config.yaml
hidden_size: 832
num_attention_heads: 13
intermediate_size: 3328
norm_eps: 1e-06
rope_theta: 10000.0
qk_norm: false
bias: "none"
init_std_o: 0.0
lr_mult_qkv: 0.4
lr_mult_o: 1.25
beta2: 0.95
warmup_steps: 490
decay_fraction: 0.921
decay_shape: "linear"
dataset: "wikipedia_en"
MLP neurons of a small language model. Each row is named by its layer, matrix (gate and up: input weights; down: output weights) and neuron, and shows model dimensions 352-479. Each number is 128 + 24 x the weight over its row's rms, rounded and kept within 0 to 255. Numbers have three digits each. A neuron's up and down rows have the sign that makes its largest values positive.
Before each neuron's rows, "fires after" lists the tokens most often just before its 100 highest values on Wikipedia text that the model never trained on; "fires before" lists the tokens most often just after its 100 highest values on Wikipedia text that the model never trained on.

fires after: " |", " ", " 0", " 1", "son"
fires before: " |", "\n", " "
L4.gate2389:120161118089107122121132131077132083181168104136090127134087106110096140196171137147097152118128132126132110156143133111090089133100099136108148110103063106153120109143153121117109160092092170131081158155111106102104115151110173134159165081102140130134140116150152132174142167145113144157080138113125129133148123150081138112092160135148175117130137147116173119100172160126118110158119
L4.up2389:123133172160161110118147171101179137132120116164092103190146104100155137151116144133151126131163144160139159159120100152112119111146120119111123167117152131075093118070131156137143126120116106114126138138107131127165162126099118125176127123134149183090127121152139156069127161152102132112077082128151128131115188169168163092144120122140094103153117189145119124108097149130086086114139
L4.down2389:116147113099068122123094149098121141152155134134168119115146149104149101149161128150091178163125113103099130127132137172121125190144119144096190092156112110114149164139124105118120141127121141133083086138117123106140108122120132115149136089127082152126110123127136113131132133121160156144148115199134120123134123090103111106107119142162134144088166150128116119139138084161142155163123

fires after: " 0", " 1", " 2", " 3", " 5", " 4"
fires before: " 0", " 1"
L4.gate719:116110148135102154088166112129127135133128149112110141134113110145105055134138115131149112079156168107111072106148094162140154110127140138094104120126128101136132143116097095141092137103086108120140156120153100142081140099129109143114147148088131101172097139125145128117121171146095179108146117121118081076129152106076145153153101132167106152136122127112121114119133128100093142084125
L4.up719:119130143107151098128097160097153106106155151126136111163166130134108132163166105114167102109161104157144103131093144163097127110128083178136137142161120139128116084129133140161146138156108143109144136148122155113127154163134160126126106114149061173147098130100146140133143122159161111120109128119166118140141157088100154104132139110074082124103197103103130113125106098169148122157117
L4.down719:086143092135154130128111134110162147143153133145154130105155143116093146094132084124111117108113125163140154172133153122112115105111096146150133141137081130170146099105110127148150139146155127135119175149124162102129143129139144104130119064099163126098159178105110144108127112163127119137097087081125104147093118122181186132122117101114117129147115134114127077150076147153129146138130

fires after: " |", ";", " 0", " 1", " 2", " 3"
fires before: " |", ";", " 1", " 0", " 2", " —"
L4.gate589:116115105157118150121144109121166155144105125112125162103128120124150113141160110147123143099123160138140145137125151135120152139151148164148149099151108104135137146167145120124131141100149106108145146158135145160118104151148125113145154166142141113138135142133104118139057114097156144096115124153122123107155155120150119117138119151122126094182150119111169123124161174188120126142130
L4.up589:163140143110167140128131127113143100165125105117170071125113110119136110146125141077101153113162101121159132082145127141125122156166106108153127137167093155144166139132143111129148110120157122115171127150142110127090093138113081159107074157144175160159153150071141109178119126120122127160132166137123164128116112137113138107109141118099106114129109095098150142135194145127134095108139
L4.down589:099137177164156111099135166164091118156105153083152129135144134121108136126129143131157121113110111121124135141112136095111136169085122138099138126130126177135106116071149089117075132148115131179153125138117090102085105134158144129104116124094115156122125125098146167165163125172100142146095115080101149161097107105073136134121086106141130126135138123127102069135111141112126130093142

fires after: " (", " |", "."
fires before: ".", " |", "%"
L4.gate751:137139122143124129119162086167096113116127132090143139156120081138119115118117062116100087133082113130127106139134146120138139121154123121135123114125130137126102140126081131187100167159124143153105152117111084103100129088116164154191118157109103128134106142164147142123049150108159135137143136150157131100132134094094115151136090102097128107180147138129133062135133114065076193104143
L4.up751:155117135100132122041097117140101122163095149138120151135117106120120118176136113156117149123135134124118160110128104105106141127092151158104133103126154123143147120080094148105130135126200126135119111115100128106096152110099084131098147153098137127127100122115130138131132137149105108110121149112109116149136118153141159108174157105125128171134123151073136161149114156148097207128154
L4.down751:120121136113115130093097122159117103090162129138110146101118129121109126149158098141116109111145128160062087112120158122106130143118117127070110111118126138142104115108108138075132110091124136173142126131091106151135116114152076112149181128134129171159144137126082122155123140114102108147148111101105140074139131136115136108141141151126132117141118128105138124129104114103138144135132

fires after: " 0", " 1", " 2", " 3", " 13", " 7"
fires before: " 0", " 1", " 2", " 7"
L4.gate1006:081174140147134134089093131119110146156169107130178131127127122115127122143152144088100156092161107121154096155146112128145107128127121126185098150134128154138097123117147116187117123135142151114157143125103082145136161141118145146149130115143123099117109135110124133137092092166098143111095149150088119133125128105094097152105090162094137127118131134113126123131138095118098146144148
L4.up1006:126113108109120116132153127138136112141077096164132139189120165146177152090140109105130135120120096147126134146158179116101162141145136093102087118173097151207155152134153132143112135070101152124168122153103166107078137111144135135139187157132150134153121101115142123135136169127151118133157128163148147157102157148109123133080146109098107125117165122101099118156110057140094139096130
L4.down1006:110123099165138123142118128130114116119129129111160087155125131131107104104159139124096133102111084133097116147141120146135110132117104150158173161117116123136115134132113078141110069149093138107123159088112067123185146120143115110153115134133122137142133150121113148139138140148131130126131157147174138133106153081062149123136131154106142102141119142085146098144105151106150171160104

fires after: " ", " 0", " —", " 2", " 1", "\n"
fires before: " 0", " ", " —", " 1"
L4.gate1505:146135121129152142127113132141114113120109151100094078117111149132082170139129137121131133110121156099122110131092099128147137084072112164139142143145145169117138110165180104110149169124140185076133128128114116126119131171138107102132156120149178151109157140120102090136151174145141153084108126159113124097144144123133161097183129090106107119153151126124085129124111160133115182104163
L4.up1505:119117134120149113131090129132123135093112133105124096094130160146148115113102116141120123121116176115128161092129147112159126142095100089137135094148151100120117125139122130121157115125089119114116085158156169129102123145162069097128148181137097152099132146122137140173127161142108091100141139170146133129168120131126134134097121157150160176135097094094139145169140155159159125136138
L4.down1505:123145098134099137106143114128136176130129093138158111119121143137120104143107076133136147170106076140118121098151169164078108136141093167104140124104098100198133093138115114187119140120161151117100137133118163144151111119144133120091150120130148093125122146128133148129121160104143113149166125117089144153119153168126106146122136118126159113107124084177140126080143110114143063115118

fires after: " |", ";"
fires before: " |", ";"
L4.gate3292:110101086170148135143144146172094106122130133157154136129118131136112118110158143133132101092093087150153095095126171125097119158130135112104164098121096127127119155139112105163112153128104134085115195177126164080098132134130128115113139115173121094128105138139132146131132158106147125132116132145170110096101151138095123121120118100098165109112165116090110148130114153147124180105124
L4.up3292:123105102113099150080129112118115112113105125140126149144130105119114158122128113109146107091107198137143084134140149139136156110144187129114134148106093121079127109071141098104130159115135138141136143130109125108136114147135118137148060145111098132149128156162150098134153197114100135135090115091156117143106134166126133165133136116140122135121115128131146159137124151131118175154127
L4.down3292:063134148076116130152133170160136125132109154164140120123112122124157148128142179142136137137121169179142108163092120124116174130118086161138101126116087128115144122088140145149127159121138133163148050150131128120137105116156157168111161152094124090119099142119117075096152084161146124095138104112154125106140169158176158092093141160083138114090114131123114090163129117126144149152108

fires after: " =", ".", " life"
fires before: "\n"
L4.gate1386:127082128130183116173068137143134128099103128128125121192097088123148160142149129126095138107076130158128098148119176137106119090134085131145126114111072132121113149190175141150180142157151135083204108132099134146090127125127156127110122148150121105088097103151104162143168138148116093073138142134126118145151170116093113171083142132142106140169088124099099155087118158139125146183104
L4.up1386:109147142108124196158104144122186099136125162120153110121151105152135139137111161161135143096109152121113153140160140100102152134142095110082134127153131138147146125122089122100125092125131145158102144112096093121121113154094117139111108103103098132146146145126102169128151134180154114161096144102140130119138094105113131140110122087138124128153127103107112097132103148122169114106120
L4.down1386:181108122145159139120133150113141143151118169148135117116135141164088157146126135118154105115113126100117100147104095148068142096169080112120104133134135127122117147136107092116107129131113116149165137140131106136090106129115157134120083125141112139123133091137107201080138147096177103110137143138106115098113141127107155124170129128156125119125143132108085132157133111136153131138109

fires after: " |"
fires before: " |", "+"
L4.gate2325:111123139143154131119131098122135182136134123119114196101154149086118161095127151120127109123114101163096112145143118120111106167121138151154137140123122088144114137132112167130106154110116140112091120148144091118117106107131179132146080109138106127078119108147102141138133126139122101152131167170127155128117107125110109134149129137134101097117109109085102090120136132143121113138135
L4.up2325:111130095137119048107132118130155134119141079128077151126126096100118188123141107145130116088108124136110140157106112102116130078136110154154140128120151086162087114163125169152134118116154117134140136172166160153125137137118135092107122095105126167140113144127129121110155131118118142128101112118146101089083154134136138125118132110102130137094131088101132104129102164126160141139120
L4.down2325:123120141154109075120148146144111158129140147160111140135161104136102104097126127191118151098131117163135125170100158117131114133132103139084154127128130109120113124138101181101098130125123151127147118098087134147107114129096147145119127090151125138155158150125127145103132083113176100125116162125149141116140156147104128129116129128143134125174134099131132130165150117087170129159141

fires after: " |", ";", " under"
fires before: " |", ";", " age"
L4.gate1120:169140126137120144125072125099122136127143170149097144145085119140133124129089167175147126145099143112148148157112111115133130101159123093149153146135174076119140108160120129109151108128075114158156092134183134137118138137146082101103119116101099127066141152119118128129141142143111142109130136093184121166141176167128119153135055139058090111122120120121085081122085133131100099132152
L4.up1120:127107134142104117165139161142166112140114109159144142150125114174100092139112084106105150102150159120097124104135179172100125145104114147161132075109111123155151177143143112129096158137094124060093129146076076134084097097132115135133086144177126135112142107197120125148135103136132172102124156157142107094147129153124101138133167119168181112166115149111111135114099129110125126130089
L4.down1120:134178120129115113096102110125116129073104147151159142134090123146140166107111153123131108129111131146144139142150103188147105145144145066128107112126116154159103128129118105078189066141127147094152136116142154110148143108126105158156145153146109149109105151106167137143111107143154167131155137117093125098098154114161132141127081090133108145131102111144131139127133094109211133099101

fires after: " |", ")", " ", "%"
fires before: "|", "\n", "-", "12", "11"
L4.gate2057:121117137110141173140123116127158135086110125123148110121095130095125148166141146130133108145123150134090144123159121135156120105096110120133121129111110088167113161112142162147105158132178114116126153126143120173095154101119118060120139138137096155149138106192131126111128127122131093110123116118125137146105155137158149125139116122101134140115147132169128088103114125133114136164110
L4.up2057:105127123117138104129124158136178117139123147112183097124123142120132195121122188123136136118101141121148113132159111121093132071123093130110135108110178128102122117083120131082140120109133120136128116180107112128100129079154110085147115116131171149127107130183140143093116155123143147119080111134118123142127132164165122096150101102114132140115134094135089104142117137109126163114115
L4.down2057:157162129073053104125146175132153105148140150114162134129108115104127136177170110120142113121136103130099117130083099123149110174147142145133164114150086139185124137119099134161110128112113130159135173108131144142096106101107140134148119118099130154151126139129154145085097137158144119179083154130159114135140170103112131154101098101068117111133132201116172115104123149113115153112153

fires after: " |", "==", " a", ";"
fires before: " |", "0"
L4.gate245:090096160100151156154167125139113088106120162160119102177159104105187158137108111119106100099125136119146147172123111089119145146140129140128117136165131130149140101140149132126138141126152135107168145117128118087149150129184112124095143144098108154107085152092107110171124133101106124134125145123137129125170156105134134108159116169088108155155134099103095096148140135172128170099092
L4.up245:088123145135127150137110124104148121116122146121157127130075105161109162170143123130102133095143162137132123180132144116098079142128113120120123139143107140076169108132117143171121141141135090168133101102115125118115114118188131123092107110137094114130067170138076141162159151142100117103116120058145117107092122152127165123130126106104118115152162191049103129131150128135090132136115
L4.down245:123163126089105107100120115115137172148155133106153161152151127129170123145123155177139138122117100131109126139118170102106128141140115121088131154115133145104116115153151115141090108151158092168102083131110132150107113108112106106104131077146139139134170133118092153130103128111153166124094125082111115121112125154108127123155152126111181088122137133104151118159125159143161110106134

fires after: "–", " |", "-"
fires before: " |", ";", " season"
L4.gate1658:127136107124140108163149183119113143127108132116140133117152142162105135121157152137112114111120098143121096145145106166122101134153196191148137077140141145116124114137135132150130136108166134101111123104136142112102130116140102063120130135105134186118145161096109150170118153092165085075144136172135131145123143166143145131104130093104120137151089115146129159133125182144110134147108
L4.up1658:135085072099128120115099139128126092116118110160114138165160162099104120147112135105131152128125113074106113105087119104076130125120147179089101120081095069148117120153103108106132150141076121128099125131150090150145129105131117129157126086174123093118129127126180140154179110139123115117117166150148134167138136185137155161125157129098136126120127119104142117097132115146157105138108
L4.down1658:100196124134151103158119097103155124113091151100119177153146130136100130107075156119136133134136096155129108108099137143129151122150090110121129142158123093163101077131117121139123120140084142160130128181137113117129165111118118164084138128110104118140147118121185110180117130098071114121128143149105146119123153119104130178122116110149130158130146131104117151071146140079118142096104

fires after: " |", ";", " Republic", " Party"
fires before: " |", ";", " Ireland", " Switzerland"
L4.gate830:130095114119126133134069126113132097106173154110125139075142142136142129124127136116143139062107159112129102152127124153130104143147111137103133110169108114108098065139187147108118144105097134131110124121134118086150131124135127124127179177120145128102125163126124178162146102096176151113102155116077116120155162161107124137085106125120090134157096119111100132109134107159104165089184
L4.up830:084119154130091172115127095088144117140105161103183169093167102121130112131145092151099125117133131109125106102135132139092127114120164127130135108168078178136149139097116114141081151126078107119109149087136075098102154109158137121134082123169107136128124062125136125157105131125138129133166118128124150147105114151179157116125096122159100137133129125095113144149127140184133122100110
L4.down830:150102141130143149093112117131081136115141159116139125104132101121140147139128105106093133068086096113140125104118088128070110129136172130097124139109102090147105114103147111138123122127105151097074165102094129093160130097143145073129117132118147134108098142169071110107127156124153122152137139154119112145100179149110162141078109081112101130131164156096164126118123099140142201115081

fires after: ".", " =", "Career"
fires before: "\n"
L4.gate51:086122164134134131128074162140126107108105200078138143153113130110133110106114154128106141107082186159162120186168162147131145124092120129176129098125111108113130134173144165146114136146100167114156111144132123152103093117226114150112113141130125177145101102154145123189152138152077061115205099145185145159102115116137129136107154140178085111120160151164119092120144141153138105138123
L4.up51:122128136146121099146104142130129111135108127100095153137106125095128119158069110103150108117103112162160140094111102140120170112132149123096157106178155120128100096152130173110133125137122150117107110136127102135135150156134105127104126115065130119131124146132112116089110130131162121136157116129166108133166154130131118101100122116129132128153137111088107127163114109170155122160113
L4.down51:150135177061136124170131116106092102099136124104160124109113101076082204130152126134122125119132132140122151142134118122084095136165146116165116118121084111163161148117138144162118111108132130136120131087127126105128057129125155076128136101142098147117108155173105134156110163172111113164119103125127113146124156158153149149149137132155102115134131130150118115136158171150138126122129

fires after: ".", ")", ";", ");", ")."
fires before: "\n", "-"
L4.gate2586:110112129102157159129168124132154093137105134146129145148113076114154146155140133109131099113131158126167108162152132129126140123130109127144071119134118109108133079082100139145123129107143144111154143150133176081067133142126149084168132132145139141091173134122109148128167184182133171104092116161166084104145174153151088152109105141124139119143119114136069111136102127135145106139075
L4.up2586:147147150119127155103156154184135166067094097165119136175129116124127091101119129176181101109106146143143094157136135148110135104105109126131157101094107135111129108126080118101160133166102105162100096101142132140116124142120129103119132128114151133129131130078149079090128133128132112107139128117113148167118116134144126149204105138107115134141174139138207152111110118123046110141108
L4.down2586:171105129128063138146126131129160136129105105148152113131142142154106116140122123102141095108147126116094131155108186106107102139111136086066139139167112125127137135093090124150149077119096158140116106116104174132132160135131127143146079159157151147109139170104153132122111136136098121116090116121078112121115110127150109156139084081088140102120146172148169113117132122110081121140161

fires after: " |", ";", " and", " was"
fires before: " |", ";", " by", "\n"
L4.gate1354:159162113167087138083158118155124096125134156147153146130183112085156132120121113176143156159130137091112081147143124088119100123108176102076125112127111133154188097134117153097121136117146135099156128175103101064127127130127109085130107131114106123103076109131127150142131123126169164114115117086102124138136147128110135159126100095118127135124111072091134112150148168115102095130125
L4.up1354:140149109128146130094159124103149098154118128132089145173205135122140141110106114117182122103096123103150120134113148165092169123126123128136160120104162139155145126146120094095101111150108126141087128113108127146134107129099076126140119124134132135124141153125126120120101110106131140122120113145190088155102172122119154139089139117098097078154125108159140152112093156114153145114155
L4.down1354:114145157151139134186126117171130134183135092125154090130105165101145166112134128062119125131119109145125121115116126164130100124113104145127157116113090094145101164165134152132139113093107134159111144088132152131134148135062144117142124138101103121127104074136104106172147091154130122114118135169130157125147167128138150136161127141088124120115137195113121126114167140126168131127084

fires after: "–"
fires before: " |", ";", " season", "\n", ":"
L4.gate3037:099073100096135118128141141106115121095105150130147163107121142170095116140123114130137090118141156145158100107152131156125175141111149122144149074143101139146099121126161106173140113107139107113142123117141112113151115114128123100137155108159113094115114089101115130135110108066110139100162145145125114102108155146120038158096117150086060174119121127152088166153099100112109111114120
L4.up3037:108140138121153098112135114150152138128131115138094111134137114144107113094103157103096165148132139119083117095148097135138135084124104118080095156086135136110135139152075114134167107130100107132059164154101135119143135168115125115147103126124136135106113169143083153165126170121144123163120130135142081087140113100146118093101090119138143131095118134147115145124122165149141105174139
L4.down3037:110128128099133148120128148109154112123153133111122181104109122187118134112149115079146103131106088146163160103119132137110110130138187128118138113118141125097126151164100118099145125118116133104168108142144142089155168127100157098086112170132138128138165143077099130193164135119145141122125104161133098116132088126125119132117131125093087167122128099100114119105103137112151113131095

fires after: " |", "|", " in"
fires before: " |"
L4.gate757:109103113166142086123163131162106125120155159125088125170137111115123128121118143084155082153134121096106152138140117142109152118140173129130119116121141135191091157106102120185156173138143146113112139122153119161142155084155156092128086136059147091111141160146131144159163121136116174105143107141113101148104146125180129143102112123162136179130088145167102159120158133097136075137087
L4.up757:117137102129143126124118162127091176116148116124164099111135083125133102108141168135139126141143147090105124183138134104151142136119153142148138117118139116139110109136139152195138151088105183132134110133139149161169139138151126123143113139157144135147101209128170132146174126099130173152135150107117133095094130141151157151130154128127136133128092142124170102140144131139126114167117
L4.down757:080122143175136136175139107134171168081118135092130101176146116147145189142109114137142149141137155088115164138122108140138107125140126109139165120142142127161166148110159113114053128168144090161122187141148121102148091097132124131115083146121110107129129087135108127153150117107149120134122086151150138120144140133120145136151115134157124202130110152132105147123125153108159167141147

fires after: ".", ").", "\"."
fires before: "\n", "-", " the"
L4.gate140:123125135176147089154114150108171127135090129138128150121138175141127198154048076090124127152096107169143109156122135138103104174165135147156129110118123139127144108150108137113119130128122107168159138082162164132123079138174133145109118154129135142123145153133132145180123133150137139140101151149123125141116164164149063154137150158109080112133100129095103110111128133152136083134168
L4.up140:073106075127119185112140147146109086098174131128135115098103159124127092139157118146146117129151124098141095154106155151163158132156148142114139131106124132138120156164138148145132142138107149144103072086122099123098156168115170129131070149120119139159105139108139127109152131126154164125097120135121091155160163151122098134084135126131141131142140134143116116142094102151155122125096
L4.down140:127094171116122138132158111090079110167117175107150151140138140155124102068136096139123140121143122138098122164104104105159107118117114132118111133139144133147136138109116106145144133122150118143110121130104112161157142126115133096130130150121070141092147137177135124129093111152114156141101090123135150112128145071138110099126145128151142118109129116143142108098117126151151123117121

fires after: " 1", " 2", " 0", " 3"
fires before: "0", "1", "2"
L4.gate2757:146117113119144094084096132202129140151134110138124128123126149144127144082155090106110121115118135127129102126155156123147095157167114116095115102143161128128135158098156100150147180115061136155130121133147097117144134132169134134116099107145115143109129142149111133127130170104151154129152104115113117124152122116145121104135094107101129118103160161120109177157111096079141115087142
L4.up2757:113111100118144116123139095102129146109113120101142135128149108134134121143132156122129156119102106152124097126149146113113128122125113128106140094146110081122174076126118170190114133115133130137141116128095179125124113127118094134140093143107118132106150103154110134099137132131098148112136121182142099083185129126095136139109124137136147124160136126129141120173161147089128114132104
L4.down2757:169156093109075125131139142122147189161112121091117145123186097164145175134170090101133102139139116131169084117132164109091117157117105121092127115128125099147110147154110131120138122114153118116067091151166117105062141091131147089178127113156112098137125159111104141155149176124154123154102162141101134123136109091156118130135109127113132070164105086109156091107151180170165125120132

fires after: " |", ";"
fires before: " |", ";", "\n", " 1"
L4.gate2532:168148095132097117104103133143148084120151111134110107083164128105091111177125097099131130119110157151114151145108145122137125142109150109118137139153163103145112136145133134152125155110116144080107162168106100128113089175109169104134136140111125101108083157108131115124131144083107130151101085151146121158147138112169157116165130148112117155142109107174114123150114116128142102118128
L4.up2532:117150104136128156127141124133117123113120132087118134118156100140107125151131135148144123162131123073169155106132128142130152182117138157157149133183112119159134161140134178107107151167151107121139084100149125090175093107140124141147140102088120136164134071143143115152083111104091121150149117153107138133146090146146146163156111128111099106090159113124125110133160150176149129104149
L4.down2532:167174113092116138177106131121144125057136119102122099164162146113111137152115119158116120136172170156123141058098128145137139113127115151077125103169124152158098134135169125117117199125110110126123144083118105145096133108106105126175097124067151107127099156138114112130129122122139074123139100105136125164083171154119091148162127153141131163063156127108057109134170126138135137122146

fires after: " |", "-"
fires before: " |"
L4.gate407:124083096164149136142129141114122137110125144107134151161152139101150120167154149178100117108150104126165099116124111165120128160163139151116136085107137132159115116129136134148109130144076186101134128111124098159096140088129116107164117150125110123101154115126125104136123115140101119144139188158142106102185122109125120192114118103152129165153146123116108123141155119154148101094073
L4.up407:120111131150161090091119131095135114094138123088099087142118123127146143103127136151186138124117122118104161161126119125115099118130107125122123173142102115112151117118102105062117113143121121159134116133103135122142138138119110119123107132102116123140113106129143113121131127124132118121129115157137138161145099153119136121128102100103167147154124149139139109119161075123112112135115
L4.down407:157119127151126173138139112126101094162125121166121161091181158157132184108105138163179144166132132138129130109118177115145119170113131112149139107080126132125113118110170092107126112144109172128136157132080149124097111133128113164103120103126142097071139128108118069168162119118130086121160137119107148124108144121106139141129179084117134088141141147140128157143159149110114125112104

fires after: "–", ";", " 1"
fires before: "–", ";", "0", "1", "R"
L4.gate123:144164063108132126125066128173082116095124091156105094104165105124122099174122119121141102118118102134139118120138147116105104117118166132132103149156115136113132157101125163166105119120113137110087121135153141130117141145132130091106084129134126171113119143108052115133134111125141155102111138139159143156126124137139115100146081097093114120157158104150144111143125130125133112126136
L4.up123:137129138127138156105110149140146107114200110148156084142073099094182117110133085141155075125081168127198118116119095129100116112142129130137135136077085130112116109099137138137136132135112104123106125172110137112174120144103141118131126125131119166133146124130160133120087133139133134103143134161156103126149157124143113156134137116131102178145137090147098077161126111094098082132147
L4.down123:117129084127091128190140169095137129145127172142119096119146135177141115129138163123145157130127157116129147155133128155105131129157105085107147115103129098075111149106089096144164119104115081109125146119164130122124125095112135147112118105072125126150086122149144150149137111164092099125128169100162126097128154140100163121118152114139145138106136110085181122116124117135144126115111

fires after: " |", ":", ".", " January", " formal"
fires before: " |", "idium", ",", ";"
L4.gate821:170163153106128146124129129131084114121138120069143090159166126142117086137128128154170131108130127127150131109134150126117097104093089119143120146148114110164123117137110118121113128108161103177167132149163123108106146114146105100107111153119092131090069117104144105153122129135120111107161137080116116098143138133109116172116122139138137131125155192172132089133133151137117111091122
L4.up821:176132049101136139108112141140182119145122126105084082099140080149147170145156089138094166112099133096153142111140128127120078105081107127172199142112152114130125127144115120149113159137136126113106158155112111138070126128147080114145131122062123122108125121133113124158120136158121111145147151159133131131142131134127148143127102161135092118155096187128097120136133114159123115115127
L4.down821:091090121122097155147078112154114065115139072149140092075119104154131153173119101122105172118126132156162122114114116138118125111171118159114112168112123123121160120109132136101077071126115118137161136122117151151105096139140148177115128153110109100186158145102104134116119116124139132141108089140130101101129095176125110115122127151087129105152119105133159115116143100130114079108158

fires after: " ", "\"", " —", ")"
fires before: "\n", " ", " Capital"
L4.gate677:116162137157144133120137137144159124056110133121142091171161129146098126130172124134171112102152098190139109126138139125147146041159116100135087155138126160137125114111101135140107127148153069156153140116124123153154150104119135116101178135094114117170136123107076087093148138140138113084134119129091138129120105127125122137144114166104119162114121105138099114137115128131119142099104
L4.up677:119112125131129109119124149124144151112155121137140123158165094111163142126137169129136107107160109154076097163173092105117132078120093110120108116102154088091088125120159087146135138151111139131133110130087079125170145149128116129142120129104143136130114104156093087112119135136144136122097125101105164120092135167136155120168132098126092146198169138143131097122142188157084125133122
L4.down677:149101118147158136116116128150143143085104159124142113142107128123109161162145127137127135094147146121117153179135122120101086059134114107131146122075157124110142164144112146154128095066148133075157109160108114155123138142100174146136068129188144097131147115132102064110093169134082118093109146119106150090110135162144126118185149143123093126176134140167130151110085199139131098124088

fires after: " |", ")"
fires before: " |", ":", " Bradley"
L4.gate2536:102132136144106106105090136129130131159137128147121107116134118147134151122085090098150115110145117159159088110154151131102149129158133157117147128117163120157170093139155107144105156144121158087143164102091149087151141130128165138165172098142089111135121122108113163108164130100144123108136157166081111130123133104137130123129154083135143140074086129137058149117098078120092125128112
L4.up2536:093155129120132123103092142137090117104159114139144127127132132075111159120127122147163108107099159146130090115173188115086135140130141102160142163129119141107115110099117133139161141106104116148133085131117155131119133149131116154114131150163117157102090147123140139131127100107120118110152118127105143137087175106145096110142121119103121122181074081101064092137130134189144147133141
L4.down2536:122121134132115163113151123092164185118126101138145149104102135125096086106142113124104157126141120125128110182106165130162093106128083120165130110126136136111107128145135141122121128170158112134174144195134126123101120143134152136119146128141134162142148135150103135110152128114146103124117094107132194136123131144141161146144109128133135093119091119131120148143147126117103178125102

fires after: " |", " ", ";"
fires before: " |", "\n", " 0"
L4.gate1605:104101149119152103113092136120134133156101114162129143186118123121135112132144155093117160174093156122144118118126157142128104099112147118109157111080203151092150060169130107133156105122094147117155106143126109115141134121148104106123157135138106075102125168128140154120130134087132134135158150115159110090124159136105076156101105113130082143121107142094102154148080098148119105110142
L4.up1605:158131138125175146124135120149091126126115103113070107146105121141135165133134177088121119116082153098109113119147141111108151117149146122128134138124117121143124130146120144145081136131091098102113122167135130130080143122138081134116146137127144118080110144161155154104110130107105179105181132165149122137136129122180120143153104123107109103113111145133155125088091112151134131127152
L4.down1605:108112078114082118147110142126099144118155111126138144122154121128111121102147113179148153132167099150066142136130160154129130141128105112172119113148115139182135132117132148149121105144101176142109127118161122100105076142121122130177136138105074096148082138110110121106188126146124127113135113132095117144140146117158131133155149137128132129136116115160156146151132139126089150132145

fires after: " =", "."
fires before: "\n"
L4.gate251:140146149153136151137154129129127139124106145163131068154126168161102111131115151158131119136130084127135118114121096104129165125093127115157076100153093127113068119153132141117105136103105103151131137128111128096121159116138115055161130068159118163114140141154106134043117161137133128118119132144148128086099145115082112158124122093118132112134132115081088178116118175146108099127152
L4.up251:190144123110119167112114102116123165138098101156152120117111104134108101117146145105136159146097159130102140076142159129118116104152125117085125153118141112123139145143147146111111151118118058127133134181188146100148122140141130139142095123143111141137108147155108126149135127128133121104160144116140128096147159109159175147100122123144094133164096141162116100151149122130130129153125
L4.down251:167119134139151082104124146106146131135085149142149122164101132136113130128111141143145175111080106159166157152160142140107112129150149118156144141114098135163102108113078125114150099144106116149108142154166112145102142121114113132173102132128140155127125121101122152114171121169119116119184107073124095148119114110137143171113132121155115124100096129110130148123136115149141141154112